{"num_hidden_layers": 9, "hidden_size": 704, "num_attention_heads": 11, "num_key_value_heads": 11, "head_dim": 64, "intermediate_size": 2816, "vocab_size": 45258, "hidden_act": "tanh_gelu", "norm": "layernorm", "norm_place": "pre", "norm_eps": 1e-05, "positions": "learned", "qk_norm": false, "attn_scale": 0.125, "bias": "all", "tie_word_embeddings": true, "parallel_block": false, "extras": ["capped logits"], "init": "normal", "init_std_qkv": 0.0262, "init_std_o": 0.00618, "init_std_up": 0.0262, "init_std_down": 0.00618, "optimizer": "muon_variant", "learning_rate": 0.0081, "lr_mult_o": 2.0, "beta1": 0.93, "lr_head": 0.0112, "max_grad_norm": 0.5, "warmup_steps": 200, "schedule": "cos", "final_lr_fraction": 0.1, "batch_tokens": 131072, "max_seq_len": 1024, "doc_mask": true, "train_tokens": 1025000000, "max_steps": 7821, "dataset": "wikipedia_en"}
MLP neurons of a small language model. Each row is named by its layer, matrix (up: input weights) and neuron, and shows model dimensions 592-687. Each number is 50 + 10 x the weight over its row's rms, rounded and kept within 0 to 99.
Before each neuron's rows, "fires on" lists the tokens most often at its 100 highest values on Wikipedia text that the model never trained on. A number after a token or word is its count.

fires on: "i" 29, "t" 16, "c" 8, "at" 6, " and" 6, "ly" 4
L3.up1551:51 43 54 60 67 41 55 52 42 49 53 56 58 46 47 62 51 48 59 30 53 63 37 57 47 68 53 54 49 64 44 40 67 38 40 43 46 46 62 42 60 54 37 51 56 58 35 54 48 59 55 54 57 49 51 60 48 58 51 61 51 46 66 45 64 38 39 49 52 46 51 65 44 34 67 67 37 59 39 47 56 53 43 32 69 46 40 56 64 69 44 62 33 41 45 43

fires on: " |" 34, " mm" 12, ".5" 6, ".6" 5, ".8" 5, "×" 4
L3.up1684:49 53 35 53 44 46 33 47 70 52 61 46 49 51 45 42 41 62 59 36 55 56 59 42 40 46 46 69 52 55 46 54 44 62 37 58 49 59 53 40 16 35 39 38 65 53 82 56 51 37 47 56 55 38 60 32 59 51 67 53 26 40 46 46 46 61 56 48 62 43 44 39 48 39 46 54 53 69 67 42 26 48 45 55 38 71 42 41 11 58 31 55 51 33 68 50

fires on: " to" 68, " that" 10, " into" 7, " from" 4
L3.up257:45 52 53 53 35 48 54 67 49 55 52 57 48 38 58 34 57 56 40 31 64 57 53 54 54 57 46 51 55 50 68 40 54 41 44 48 55 47 44 63 58 62 50 36 66 63 50 48 64 47 72 66 57 62 56 48 73 46 34 58 60 53 59 43 44 48 50 55 57 41 53 56 23 40 69 52 73 57 49 53 77 47 60 62 52 76 27 58 43 58 57 45 36 49 60 51

fires on: " the" 22, " to" 21, " with" 16, " on" 6
L3.up1681:39 47 49 54 39 44 45 45 49 42 46 58 62 43 53 29 56 56 47 60 45 45 58 40 30 49 61 37 74 49 66 54 58 47 51 30 58 45 54 60 38 54 25 47 54 37 57 45 48 33 56 48 38 47 49 31 47 54 18 40 54 44 55 47 34 42 40 42 55 36 46 60 62 59 58 52 41 32 58 52 75 63 50 64 48 60 32 69 66 29 24 45 41 45 50 57

fires on: " to" 48, " who" 8, "-" 4, "|" 4
L3.up263:59 35 54 52 60 54 44 42 47 45 54 67 54 46 70 57 57 40 41 42 34 46 52 59 41 31 55 48 54 48 48 44 55 54 55 48 36 43 52 33 31 69 54 50 62 47 59 52 38 56 53 56 42 49 52 43 55 55 61 42 45 50 17 43 45 61 43 51 37 60 49 55 52 50 42 44 67 51 57 44 27 38 44 29 50 54 46 47 68 48 56 52 53 56 53 50

fires on: " |" 34, " o" 11, " US" 8, " were" 6, " are" 4, " cases" 4
L3.up1398:42 47 49 49 40 33 44 61 60 47 60 42 53 71 51 54 36 47 52 25 56 40 52 30 45 47 31 53 70 58 51 51 38 34 65 45 61 53 54 62 60 54 46 57 47 47 28 40 46 58 44 38 52 52 46 64 50 25 41 63 50 59 61 53 56 47 55 40 65 44 54 57 37 45 54 55 58 43 61 59 38 52 40 48 62 63 49 58 59 53 43 51 59 42 43 42

fires on: " in" 28, " with" 14, " by" 12, " born" 6, " a" 5, " at" 4
L3.up2543:49 47 54 43 53 55 56 56 36 49 43 46 52 79 57 56 54 53 51 60 55 55 73 52 49 61 53 55 51 50 38 70 54 40 57 48 62 47 50 44 46 55 49 68 45 52 53 40 39 37 38 66 60 56 49 40 56 56 45 38 50 28 45 42 56 53 41 69 34 61 28 40 58 52 60 56 56 35 59 60 48 49 55 46 33 32 58 40 44 47 51 50 39 52 51 44

fires on: " not" 34, " from" 11, " to" 9
L3.up1051:62 53 34 56 67 32 49 60 56 48 55 40 43 42 50 34 40 48 55 20 60 47 49 60 56 41 48 46 35 46 51 63 60 57 59 57 82 50 42 47 48 54 45 56 55 40 41 58 54 42 44 56 45 60 39 40 39 47 55 67 51 49 60 56 52 52 66 56 46 28 40 41 39 52 49 54 54 45 48 64 51 45 38 29 45 63 35 58 31 45 26 52 44 55 42 44

fires on: " that" 51, " which" 10, " as" 4, " One" 4
L3.up519:51 29 57 48 71 59 46 51 45 35 42 59 49 50 62 52 60 59 44 38 34 50 65 51 63 46 45 60 48 37 53 39 76 38 41 27 59 29 34 51 40 32 50 59 54 35 40 37 49 37 65 47 42 54 61 39 63 62 55 44 59 45 63 43 51 37 58 52 37 56 51 46 49 52 50 37 58 62 48 52 46 48 48 60 49 36 53 65 45 55 63 50 35 58 58 51

fires on: " |" 88
L3.up2253:41 33 54 67 41 60 54 54 53 50 49 67 36 56 77 50 74 63 50 48 68 47 62 61 60 43 58 41 41 43 61 61 46 51 42 45 49 52 55 42 61 38 49 60 39 54 47 46 50 46 52 44 42 75 40 55 40 47 48 51 56 49 46 61 59 39 47 40 54 38 66 34 54 63 44 46 52 58 34 55 43 45 53 37 48 51 46 40 43 45 42 40 57 44 43 47

fires on: " |" 53, " 1" 4
L3.up2459:41 27 66 61 36 65 65 44 48 52 65 32 41 38 62 53 60 53 30 40 60 58 39 45 60 28 35 63 56 46 41 42 74 41 57 52 53 57 55 63 46 57 51 57 49 41 51 48 61 70 60 51 49 54 44 41 44 64 38 42 51 59 44 36 50 53 67 47 55 40 62 41 59 67 54 54 51 64 68 56 50 69 65 51 57 58 50 55 55 56 44 48 52 46 50 63

fires on: " |" 56, " /" 9, " more" 5, " to" 4, " of" 4
L3.up2547:56 38 40 58 54 46 40 61 53 50 60 60 45 61 49 50 60 57 45 58 48 47 49 43 56 34 73 40 47 54 70 50 52 55 40 58 56 70 55 35 51 43 47 35 40 38 52 55 60 33 45 68 45 32 51 62 41 55 54 52 39 23 42 55 47 49 47 47 61 57 45 50 61 53 57 41 40 50 47 71 49 59 32 51 43 49 57 38 57 50 59 54 63 45 45 46

fires on: " the" 43, " of" 11, " this" 6, " a" 5
L3.up1250:49 59 35 43 34 45 46 69 50 46 39 41 49 48 51 32 46 51 49 57 45 35 51 56 31 47 52 45 53 61 37 57 48 57 57 24 65 57 45 48 60 60 37 68 39 61 67 61 31 49 65 50 43 43 27 51 40 54 47 66 53 39 47 57 48 44 45 56 64 53 43 39 45 56 71 45 41 54 35 54 35 44 45 46 47 37 48 45 49 44 43 40 31 42 53 60

fires on: " \"" 22, "-" 16, " 2023" 8, " (" 7, " to" 5, " such" 4
L3.up333:44 45 34 32 49 57 64 43 44 52 49 42 50 38 44 52 59 35 49 72 35 59 48 44 48 34 64 75 51 53 52 82 57 45 56 52 34 60 60 52 65 46 46 60 63 50 59 41 47 36 63 49 54 67 60 56 50 43 43 64 62 51 32 56 43 56 39 31 63 41 36 49 53 64 45 55 30 65 55 55 51 42 37 26 54 54 47 61 69 49 52 57 42 39 47 49

fires on: " of" 52, " the" 10, "att" 7
L3.up2567:57 42 60 41 43 39 64 64 38 59 59 49 48 43 73 60 49 44 39 55 55 49 56 52 50 32 69 56 42 55 56 58 58 46 39 43 53 60 46 43 44 39 52 57 32 39 43 45 54 49 60 46 64 52 45 65 45 65 43 46 47 45 39 44 52 56 48 50 50 54 41 61 57 25 31 44 63 34 57 53 43 51 44 37 53 56 39 44 37 54 50 51 55 58 52 37

fires on: " |" 41, " to" 7, "\"" 4, " of" 4
L3.up1136:53 66 63 57 53 64 34 49 50 47 57 44 51 56 58 43 47 37 43 47 42 53 45 32 41 56 39 33 52 69 50 53 26 43 34 55 60 38 49 59 61 38 59 51 60 51 43 55 42 48 55 53 41 64 42 57 55 35 63 39 56 50 49 56 53 50 42 43 61 56 56 61 37 45 65 35 44 46 52 40 55 53 54 64 29 71 53 47 44 62 28 46 39 54 35 69

fires on: " for" 27, " to" 19, " which" 5
L3.up2492:53 51 48 45 47 43 42 48 41 44 48 54 50 38 60 41 54 55 53 38 47 50 37 50 29 51 43 56 42 45 47 64 38 50 36 64 48 59 65 55 28 46 46 51 51 61 37 64 66 40 42 38 67 34 47 51 55 59 30 57 37 42 57 56 55 46 53 63 31 42 44 56 64 52 60 54 34 55 52 61 46 49 51 46 39 57 41 54 38 55 42 46 48 44 54 54

fires on: " |" 64, " 2" 4
L3.up308:41 49 46 56 37 33 55 58 55 46 46 51 38 48 59 65 37 49 50 46 55 40 49 40 23 53 41 60 64 26 36 53 44 44 48 47 49 55 68 61 36 74 57 32 48 48 48 52 68 41 54 63 53 51 60 63 69 67 54 50 38 28 60 60 46 46 60 62 70 63 50 57 56 34 44 40 41 66 58 44 51 45 41 55 53 50 63 52 37 55 60 44 46 37 55 52

fires on: " |" 45, " to" 34, ";" 4
L3.up2450:54 53 45 49 36 53 25 53 37 49 62 53 50 58 44 37 61 43 54 51 65 53 45 31 52 42 48 55 62 63 46 60 41 68 63 45 60 34 56 42 44 36 46 56 65 48 53 60 48 37 62 46 43 47 59 62 40 42 40 51 57 25 55 46 44 27 53 44 54 63 52 61 55 43 41 68 62 64 60 49 44 60 62 75 41 50 59 61 57 72 58 55 54 34 41 57

fires on: " the" 38, "-" 6, " have" 5, " previous" 4
L3.up1713:64 62 56 28 31 51 66 42 68 45 40 55 29 54 43 52 35 59 47 48 52 49 67 46 47 35 54 47 46 44 33 64 62 54 73 50 41 53 49 47 49 54 48 38 58 59 27 52 47 43 38 52 41 50 49 39 66 64 34 51 50 63 56 48 43 62 54 37 40 53 48 43 49 63 51 54 41 47 38 55 32 51 43 39 47 52 35 62 46 49 46 41 53 36 75 48

fires on: " to" 54, " from" 5
L3.up2690:30 64 37 60 48 56 64 42 46 30 44 52 54 35 47 38 74 69 65 57 51 49 52 49 65 58 52 34 44 42 55 46 53 75 52 58 45 58 48 51 36 36 53 73 54 44 68 61 58 60 53 45 42 38 43 40 33 40 55 58 50 44 41 47 48 54 49 51 48 50 46 46 51 43 27 50 53 58 70 50 52 62 63 39 30 52 61 49 38 41 45 40 49 58 69 39

fires on: " of" 55, " " 12
L3.up1031:31 43 56 46 66 46 44 33 56 61 60 56 61 56 58 47 36 34 62 53 43 34 54 40 69 40 45 64 41 49 29 47 48 39 55 62 45 69 53 56 39 67 44 67 60 65 52 67 40 52 48 47 50 50 56 66 39 50 68 41 59 36 47 34 43 59 29 48 40 45 55 65 29 40 57 28 50 58 39 52 54 47 43 55 49 50 50 54 26 48 61 32 48 34 60 54

fires on: " the" 37, " first" 8, " same" 6, " each" 4
L3.up387:38 41 62 58 32 44 46 44 60 47 51 60 54 51 32 38 47 55 56 50 47 62 71 50 55 35 65 41 46 48 47 59 63 71 69 41 48 43 54 65 33 34 61 42 48 49 64 44 42 52 53 48 42 63 53 43 62 58 51 42 46 57 50 69 39 44 44 31 45 59 34 39 44 58 54 31 54 71 65 41 56 63 48 38 35 59 43 50 52 42 40 51 39 49 52 42

fires on: " which" 65, "," 4
L3.up1026:44 45 48 53 46 57 67 56 50 42 58 42 45 60 40 56 45 49 51 57 45 51 39 33 28 53 64 56 56 69 59 38 40 72 48 58 36 63 53 54 30 42 66 39 52 41 60 59 59 30 34 36 30 63 59 57 41 65 42 45 69 44 49 73 52 45 53 56 36 38 60 46 44 60 51 53 43 65 41 55 48 44 53 50 49 55 51 40 61 39 38 58 49 60 56 39

fires on: " and" 33, " his" 11, " her" 8, " he" 8, " as" 7, " she" 5
L3.up1283:61 45 42 53 59 49 44 41 45 42 51 55 58 43 38 61 51 68 46 75 49 46 42 35 56 36 49 55 65 57 59 48 41 50 47 50 39 61 46 30 62 46 56 56 48 40 42 39 47 55 46 41 67 30 61 59 41 41 38 52 51 66 67 33 34 57 50 51 55 31 42 68 46 35 52 50 49 45 63 62 43 70 58 61 44 28 49 69 55 46 53 47 39 49 50 53

fires on: " of" 25, " \"" 13, " order" 6, "il" 6
L3.up1844:49 53 52 49 47 30 45 37 62 37 42 65 58 65 50 49 40 37 70 54 40 44 48 40 65 39 60 61 41 44 32 42 56 44 60 38 61 50 62 57 55 35 47 38 54 50 46 50 44 51 53 54 48 65 56 46 50 36 54 47 55 49 62 62 54 70 48 19 54 56 43 56 49 49 56 56 41 36 41 42 24 39 48 33 47 56 40 47 33 59 37 67 42 52 60 42

fires on: " " 77, " /" 11
L3.up1900:38 50 58 47 51 46 48 49 63 51 43 58 40 40 67 46 41 51 54 58 38 64 53 69 41 54 60 62 50 46 41 41 62 50 43 39 46 37 63 63 36 63 33 48 37 46 42 43 34 63 49 42 63 50 29 53 44 43 54 51 55 34 42 37 57 51 56 53 57 47 42 69 52 47 58 59 46 41 29 45 46 57 45 51 54 51 53 64 61 60 58 67 63 50 64 64

fires on: " as" 54, " a" 18, " un" 6
L3.up653:39 57 40 56 50 37 58 46 58 34 68 49 60 54 50 49 49 67 47 54 58 46 43 42 54 56 62 44 53 46 43 31 52 43 63 57 34 30 50 34 37 40 65 53 65 57 49 64 49 44 37 69 49 65 41 39 62 51 42 63 62 60 47 61 51 71 61 58 49 48 60 58 41 44 42 53 47 51 50 57 36 52 65 52 51 32 52 44 41 70 51 63 43 55 37 60

fires on: " his" 24, " their" 15, " the" 13, " its" 7, " her" 7
L3.up467:44 57 30 50 52 60 45 58 35 54 52 53 79 56 46 42 58 34 47 41 50 26 48 60 58 37 44 41 45 66 57 41 43 58 43 47 45 42 47 59 57 46 54 49 65 50 57 39 60 58 68 53 57 65 37 51 51 50 40 46 54 56 43 30 76 37 61 38 49 51 56 50 53 51 59 57 67 52 56 59 55 65 60 58 57 56 43 29 52 44 60 41 48 61 55 34

fires on: " |" 60, "-" 6, " due" 5
L3.up1084:66 68 44 54 60 41 48 49 42 70 56 46 44 52 43 53 50 32 34 49 53 52 59 73 44 30 57 50 57 44 46 57 58 80 53 47 45 56 43 50 46 54 55 42 47 50 44 43 42 43 40 50 47 31 44 54 58 55 59 51 64 58 56 59 26 38 47 40 63 44 45 65 54 54 54 56 63 50 43 57 42 63 52 63 49 54 56 50 51 51 36 58 44 56 56 64

fires on: " of" 33, " " 13, " Goals" 8, " also==" 5
L3.up110:40 44 54 60 47 61 48 46 49 60 36 54 36 50 61 51 63 61 47 49 55 46 74 39 58 65 63 58 57 41 36 63 75 51 41 50 46 64 51 49 53 57 41 43 46 45 34 54 61 67 48 46 67 47 52 51 46 50 48 40 59 43 55 27 58 53 48 58 62 75 46 52 53 42 57 68 59 63 61 42 49 37 59 45 57 57 54 54 46 54 36 37 54 42 51 45

fires on: " been" 24, " be" 7, " was" 7, " being" 6, " listed" 4, " under" 4
L3.up1976:56 41 52 56 46 47 44 47 44 42 29 31 45 58 49 63 39 51 45 63 36 34 48 46 68 58 70 47 74 29 63 69 53 50 52 31 32 50 41 52 42 53 64 54 71 43 38 57 46 56 43 65 68 48 37 60 58 47 54 42 51 33 55 69 64 49 55 44 42 59 52 44 50 48 46 38 56 34 51 37 56 48 33 61 53 54 44 44 40 63 35 72 34 46 49 54

fires on: " |" 48, " to" 8
L3.up1045:56 46 61 62 58 49 42 50 41 49 35 18 45 47 48 46 52 34 51 34 62 43 53 59 35 61 53 59 42 61 41 52 47 55 34 58 58 48 53 71 51 55 40 40 60 54 60 35 55 34 46 46 51 47 51 65 45 54 53 44 63 63 32 63 46 54 52 43 46 72 57 65 45 55 32 37 48 59 55 42 64 51 54 56 44 45 44 48 66 49 47 71 58 61 41 69

fires on: " by" 41, " in" 7, "\n" 6, " under" 5, " was" 4
L3.up2667:53 61 75 52 26 50 54 43 52 65 57 48 43 51 53 49 41 51 63 57 51 56 67 52 52 38 41 67 51 42 33 52 46 53 55 50 66 48 62 45 44 66 58 54 55 64 30 44 57 58 35 38 45 47 69 71 57 58 61 54 58 47 48 53 71 40 55 48 50 52 41 40 44 41 59 53 36 56 34 51 59 46 51 58 47 47 23 54 54 49 44 39 62 42 44 41

fires on: " by" 48, " for" 14, " to" 11, " with" 6, " the" 5
L3.up95:42 44 35 51 34 49 44 58 60 40 65 46 53 34 38 40 39 56 48 54 56 44 68 54 44 42 57 42 53 49 36 40 45 43 54 55 55 48 48 64 55 55 38 45 66 62 48 41 34 56 49 45 50 33 60 48 40 50 39 54 30 29 77 54 55 53 43 51 38 37 49 60 37 31 43 48 37 61 51 49 44 68 58 36 40 52 53 54 71 47 36 55 49 42 64 66

fires on: " of" 49, " |" 8, " reported" 5
L3.up1497:51 54 35 60 56 56 56 64 41 47 48 53 58 34 54 47 49 55 46 65 60 61 59 45 48 55 53 35 50 46 68 42 49 38 31 54 46 62 41 69 44 42 58 35 50 39 46 58 37 47 46 21 70 50 52 45 48 51 46 45 47 44 53 46 58 48 39 33 36 55 35 56 67 39 39 63 35 50 44 34 45 56 42 49 48 46 43 74 47 32 33 57 56 49 37 51

fires on: " in" 25, " at" 11, " on" 6, " those" 5, " these" 5, "ome" 5
L3.up2485:58 31 51 41 51 37 38 78 45 49 45 63 38 54 39 38 59 46 56 55 52 42 49 49 65 49 51 51 35 59 60 34 42 54 39 51 64 39 52 34 51 35 64 48 39 52 68 59 36 63 45 55 71 49 50 53 57 50 41 44 47 41 52 55 62 52 43 61 47 55 51 60 72 47 70 41 57 52 45 50 56 52 66 54 52 52 56 35 45 34 31 52 48 54 47 44

fires on: " of" 31, " in" 9, " for" 8, "/" 8, " =" 7
L3.up247:49 61 59 41 31 51 51 35 43 49 29 46 49 56 52 29 40 59 36 27 49 45 53 44 41 44 62 41 64 53 55 84 52 45 49 34 43 43 43 51 66 63 69 61 59 66 63 49 53 44 41 39 54 42 44 60 54 50 52 59 40 36 50 54 45 47 55 74 49 64 42 56 49 40 36 48 47 37 75 62 43 58 54 55 52 45 44 55 51 54 49 46 57 47 47 59

fires on: " to" 52, " of" 6, " far" 4, "g.," 4
L3.up231:61 36 48 50 21 40 48 54 56 57 37 55 54 42 58 52 47 51 51 60 53 27 51 64 49 50 48 50 51 50 49 54 29 33 59 33 46 62 29 50 51 51 59 49 38 58 49 51 44 57 52 41 44 58 59 44 39 72 46 50 50 49 70 56 39 36 38 39 30 45 43 55 61 43 39 53 51 53 42 47 43 32 53 62 48 57 55 40 45 50 51 38 53 41 39 31

fires on: " over" 18, " to" 14, " that" 12, " in" 10, " at" 6, " than" 4
L3.up1280:60 51 51 62 53 53 39 38 32 60 47 41 49 67 42 47 41 46 45 47 32 62 68 50 53 67 53 42 42 54 44 60 40 40 45 56 48 61 37 48 46 56 41 51 46 55 52 50 29 38 51 41 36 43 53 65 41 32 52 47 38 60 40 28 45 73 51 46 53 44 53 61 42 44 54 47 39 64 60 46 44 58 45 39 45 39 68 71 39 42 66 51 59 62 59 45

fires on: " as" 74, " f" 4
L3.up2226:58 52 53 39 44 58 55 52 35 34 42 58 47 49 40 54 48 55 51 33 27 41 56 45 68 58 60 75 28 58 58 66 71 50 57 49 47 53 54 31 47 49 50 66 40 51 27 52 53 50 52 70 51 50 35 62 39 58 37 55 56 51 66 51 40 30 55 49 72 50 39 66 49 58 44 51 41 43 52 57 28 34 56 66 66 52 69 58 45 32 46 37 42 61 47 63

fires on: " of" 23, " into" 10, " to" 10, " J" 7
L3.up1545:52 52 56 49 54 43 51 51 66 72 52 53 60 35 46 39 50 44 53 33 56 50 52 50 61 34 40 42 51 46 44 45 56 61 54 55 41 34 60 45 71 59 39 58 58 65 56 61 41 46 41 53 54 19 52 47 60 40 55 45 51 50 43 52 50 38 63 50 49 38 48 33 40 51 39 56 50 54 39 64 60 41 41 61 47 60 36 47 55 55 67 68 65 55 47 50

fires on: " |" 34, " by" 10, "\n" 6, " Private" 6
L3.up2757:54 61 57 52 57 38 46 39 69 36 30 32 56 59 71 42 46 48 50 52 57 45 57 41 30 45 59 48 49 39 43 52 33 21 49 51 50 44 63 54 46 37 50 48 62 53 65 42 52 47 45 43 60 48 45 43 46 53 34 48 58 45 63 38 52 51 49 29 60 62 41 54 43 51 41 51 50 76 51 57 49 68 42 54 49 53 58 52 50 66 60 57 30 32 50 65

fires on: " as" 59, " also" 7, " such" 4
L3.up1253:37 51 69 53 57 57 58 54 43 37 51 66 57 49 42 54 38 45 56 69 56 42 50 57 67 41 56 36 35 56 55 58 67 47 71 47 53 40 51 63 57 34 59 61 49 39 40 50 33 52 47 52 60 60 56 74 63 53 37 41 34 42 47 53 43 55 65 53 58 61 47 67 54 58 55 50 58 54 64 52 35 58 47 44 45 52 67 51 44 40 62 45 57 60 51 61

fires on: " an" 39, "-" 36, " well" 4
L3.up673:40 32 51 41 60 29 45 47 51 49 65 54 60 58 39 52 54 42 52 56 55 46 67 41 46 51 64 39 33 68 66 53 59 64 65 37 34 45 55 44 49 79 44 40 53 47 34 57 47 34 45 43 36 46 37 58 70 53 50 50 43 47 45 27 52 66 47 40 51 37 40 38 54 51 36 56 64 47 51 39 44 42 48 43 67 53 51 54 69 49 54 52 42 42 70 61

fires on: " and" 47, " or" 11, " in" 10
L3.up2634:55 50 63 56 59 52 45 46 42 61 56 59 54 61 46 50 56 50 54 45 36 39 52 62 55 69 42 29 44 45 66 59 51 40 34 59 55 50 53 50 42 56 37 44 46 64 45 63 50 46 57 55 45 41 43 36 55 43 50 39 60 57 53 55 44 52 36 49 42 41 49 37 58 66 56 55 50 51 66 39 35 54 42 46 52 50 54 55 35 63 51 49 47 22 66 42

fires on: " for" 31, " after" 21, "|" 8, " I" 7, " in" 7, " |" 4
L3.up1169:55 40 43 44 50 62 74 54 65 57 68 53 51 61 80 35 71 42 39 28 46 34 65 51 70 33 52 41 23 60 57 54 41 56 42 32 54 49 51 40 67 37 58 50 36 48 41 59 34 49 47 55 47 56 62 44 46 36 38 49 34 39 40 64 57 32 43 40 31 60 58 49 62 32 49 52 30 67 55 31 49 61 41 56 45 43 41 58 37 60 55 43 31 57 46 38

fires on: " a" 42, " |" 24, " Released:" 12
L3.up1937:43 42 42 42 53 42 56 49 40 47 41 49 45 38 57 51 60 45 40 57 63 52 50 45 59 30 52 48 54 48 42 68 54 36 47 47 77 55 41 57 46 69 38 66 47 38 49 53 58 74 45 42 58 72 24 55 51 34 49 54 49 64 53 68 54 45 44 55 57 49 71 53 55 41 50 48 56 37 44 37 46 51 55 53 44 53 63 65 45 52 45 50 47 36 52 46

fires on: " where" 24, " as" 20, " which" 9
L3.up2232:40 67 51 58 56 45 51 54 48 31 34 49 50 61 58 60 40 50 49 46 53 57 29 62 54 53 61 51 67 55 48 44 43 50 52 64 52 47 47 63 43 46 48 58 52 52 44 55 38 45 54 42 47 54 69 68 64 66 47 65 71 42 53 55 51 51 66 69 45 67 57 55 60 32 49 38 41 46 44 59 49 58 31 51 57 42 41 57 50 34 37 52 49 42 38 61

fires on: " to" 46, " after" 5, " refused" 5, " under" 5, " of" 4, " by" 4
L3.up116:33 46 71 59 49 42 37 37 51 43 53 53 47 47 43 40 65 60 65 49 62 42 59 55 38 31 33 60 47 29 54 50 71 56 53 59 49 56 55 54 44 49 49 61 48 56 73 58 41 33 60 41 53 51 58 48 39 65 62 49 42 38 35 48 39 48 48 52 63 65 53 49 37 48 48 46 27 48 66 41 42 35 58 75 45 47 37 35 74 55 51 46 40 59 56 40

fires on: "\"" 22, " by" 14, "[" 10, "ing" 7, " or" 5
L3.up2185:56 41 44 72 53 51 36 43 59 54 51 77 48 40 53 57 37 58 46 49 46 68 46 54 59 50 40 41 56 55 48 45 50 45 35 72 50 47 61 36 44 54 52 27 44 44 62 40 67 69 27 46 52 31 56 54 35 54 53 67 33 63 50 45 58 44 39 50 61 67 60 54 54 50 62 45 43 68 50 42 52 59 59 40 64 36 58 53 35 58 52 58 55 42 65 56

fires on: " that" 14, " this" 13, " of" 12, "l" 6, " by" 4, " or" 4
L3.up1969:54 54 66 45 47 71 60 47 67 47 27 49 55 47 38 57 45 59 68 43 44 60 58 54 65 54 50 52 46 41 45 54 55 35 38 58 61 37 31 61 45 55 59 43 53 41 54 46 56 46 56 63 53 47 45 52 40 56 46 63 43 65 64 43 37 50 33 68 51 41 47 62 52 55 45 43 43 38 54 46 72 37 45 57 68 60 50 50 46 34 58 43 58 58 46 48

fires on: " |" 34, "|" 15, " with" 5, "\n" 5
L3.up112:47 50 48 36 55 76 60 41 51 71 38 47 60 47 52 45 57 57 37 56 45 43 36 56 55 44 42 53 77 42 47 42 47 43 51 42 61 62 45 45 36 60 49 44 49 57 48 28 51 50 50 55 55 47 46 42 42 42 43 31 65 37 46 64 58 49 45 41 44 48 46 60 34 52 51 72 59 49 68 49 50 49 40 60 61 44 60 51 42 55 42 45 33 40 40 64

fires on: " the" 66, " her" 8
L3.up1610:54 47 47 44 43 54 50 54 42 56 46 65 56 48 54 52 64 53 45 44 59 43 50 43 28 33 41 34 46 46 49 46 55 21 47 64 64 46 28 77 36 59 50 40 43 41 53 45 44 48 40 67 36 71 33 44 43 59 55 46 49 54 42 37 34 55 50 42 49 51 50 65 53 54 39 49 47 59 65 57 57 55 35 59 51 39 42 36 41 51 52 45 37 35 49 39

fires on: " only" 16, " first" 10, " each" 10, " out" 10, " within" 6, " initially" 4
L3.up2300:46 49 58 62 56 18 38 50 46 46 57 49 65 54 51 69 38 48 52 53 47 50 63 53 42 52 69 26 43 47 43 37 37 58 42 40 58 36 41 58 45 52 47 58 46 54 41 60 63 63 48 40 15 46 59 75 52 57 51 70 56 53 49 64 61 44 43 36 36 54 32 58 36 54 42 65 56 49 50 51 39 37 57 45 64 46 41 46 49 43 55 31 47 80 42 44

fires on: " |" 33, "r" 8, ".00" 5, " with" 4
L3.up199:47 58 47 65 54 43 38 51 41 44 50 37 68 53 73 48 51 51 45 43 51 55 48 45 53 38 62 56 31 66 49 45 28 52 55 84 59 55 59 31 43 51 59 39 40 45 54 57 54 47 39 54 61 58 61 45 44 63 46 50 51 48 70 55 41 36 46 51 47 51 32 53 54 40 38 59 45 65 43 36 32 56 43 54 63 57 48 47 45 49 52 65 68 51 61 32

fires on: " |" 89
L3.up1620:72 51 63 44 41 49 48 54 55 42 52 34 50 49 35 54 57 48 39 56 45 40 60 65 51 51 67 60 31 59 65 74 60 47 58 54 47 67 52 48 74 56 42 19 39 41 51 50 59 58 27 53 52 46 63 59 53 48 54 52 37 65 62 54 48 48 51 56 74 43 44 49 43 68 70 56 57 40 51 58 43 30 52 39 54 51 41 52 51 57 57 51 49 40 56 61

fires on: " " 18, " there" 11, " new" 9, " a" 8, " with" 6, " more" 4
L3.up743:36 28 45 37 45 54 44 51 54 52 50 69 41 69 55 52 52 35 57 58 47 37 53 37 54 50 66 52 75 52 60 51 42 72 46 52 52 54 40 44 51 63 57 56 61 50 48 42 48 48 54 56 36 35 53 38 56 58 49 53 58 44 43 44 50 32 57 63 33 58 54 35 52 44 53 43 33 50 25 41 58 63 46 52 46 38 59 62 47 47 54 42 34 46 49 43

fires on: " to" 34, " for" 22, " in" 16, " the" 9
L3.up2115:38 57 56 67 50 45 53 39 69 47 32 60 50 70 37 52 42 46 60 31 58 50 58 32 57 35 47 46 59 48 54 53 46 70 55 53 16 29 41 42 53 53 48 60 47 52 41 51 38 72 59 71 49 57 53 64 75 36 31 38 37 42 44 51 51 63 52 41 47 37 63 67 53 52 52 42 48 45 58 56 52 53 55 58 51 74 65 59 47 60 56 32 47 51 47 56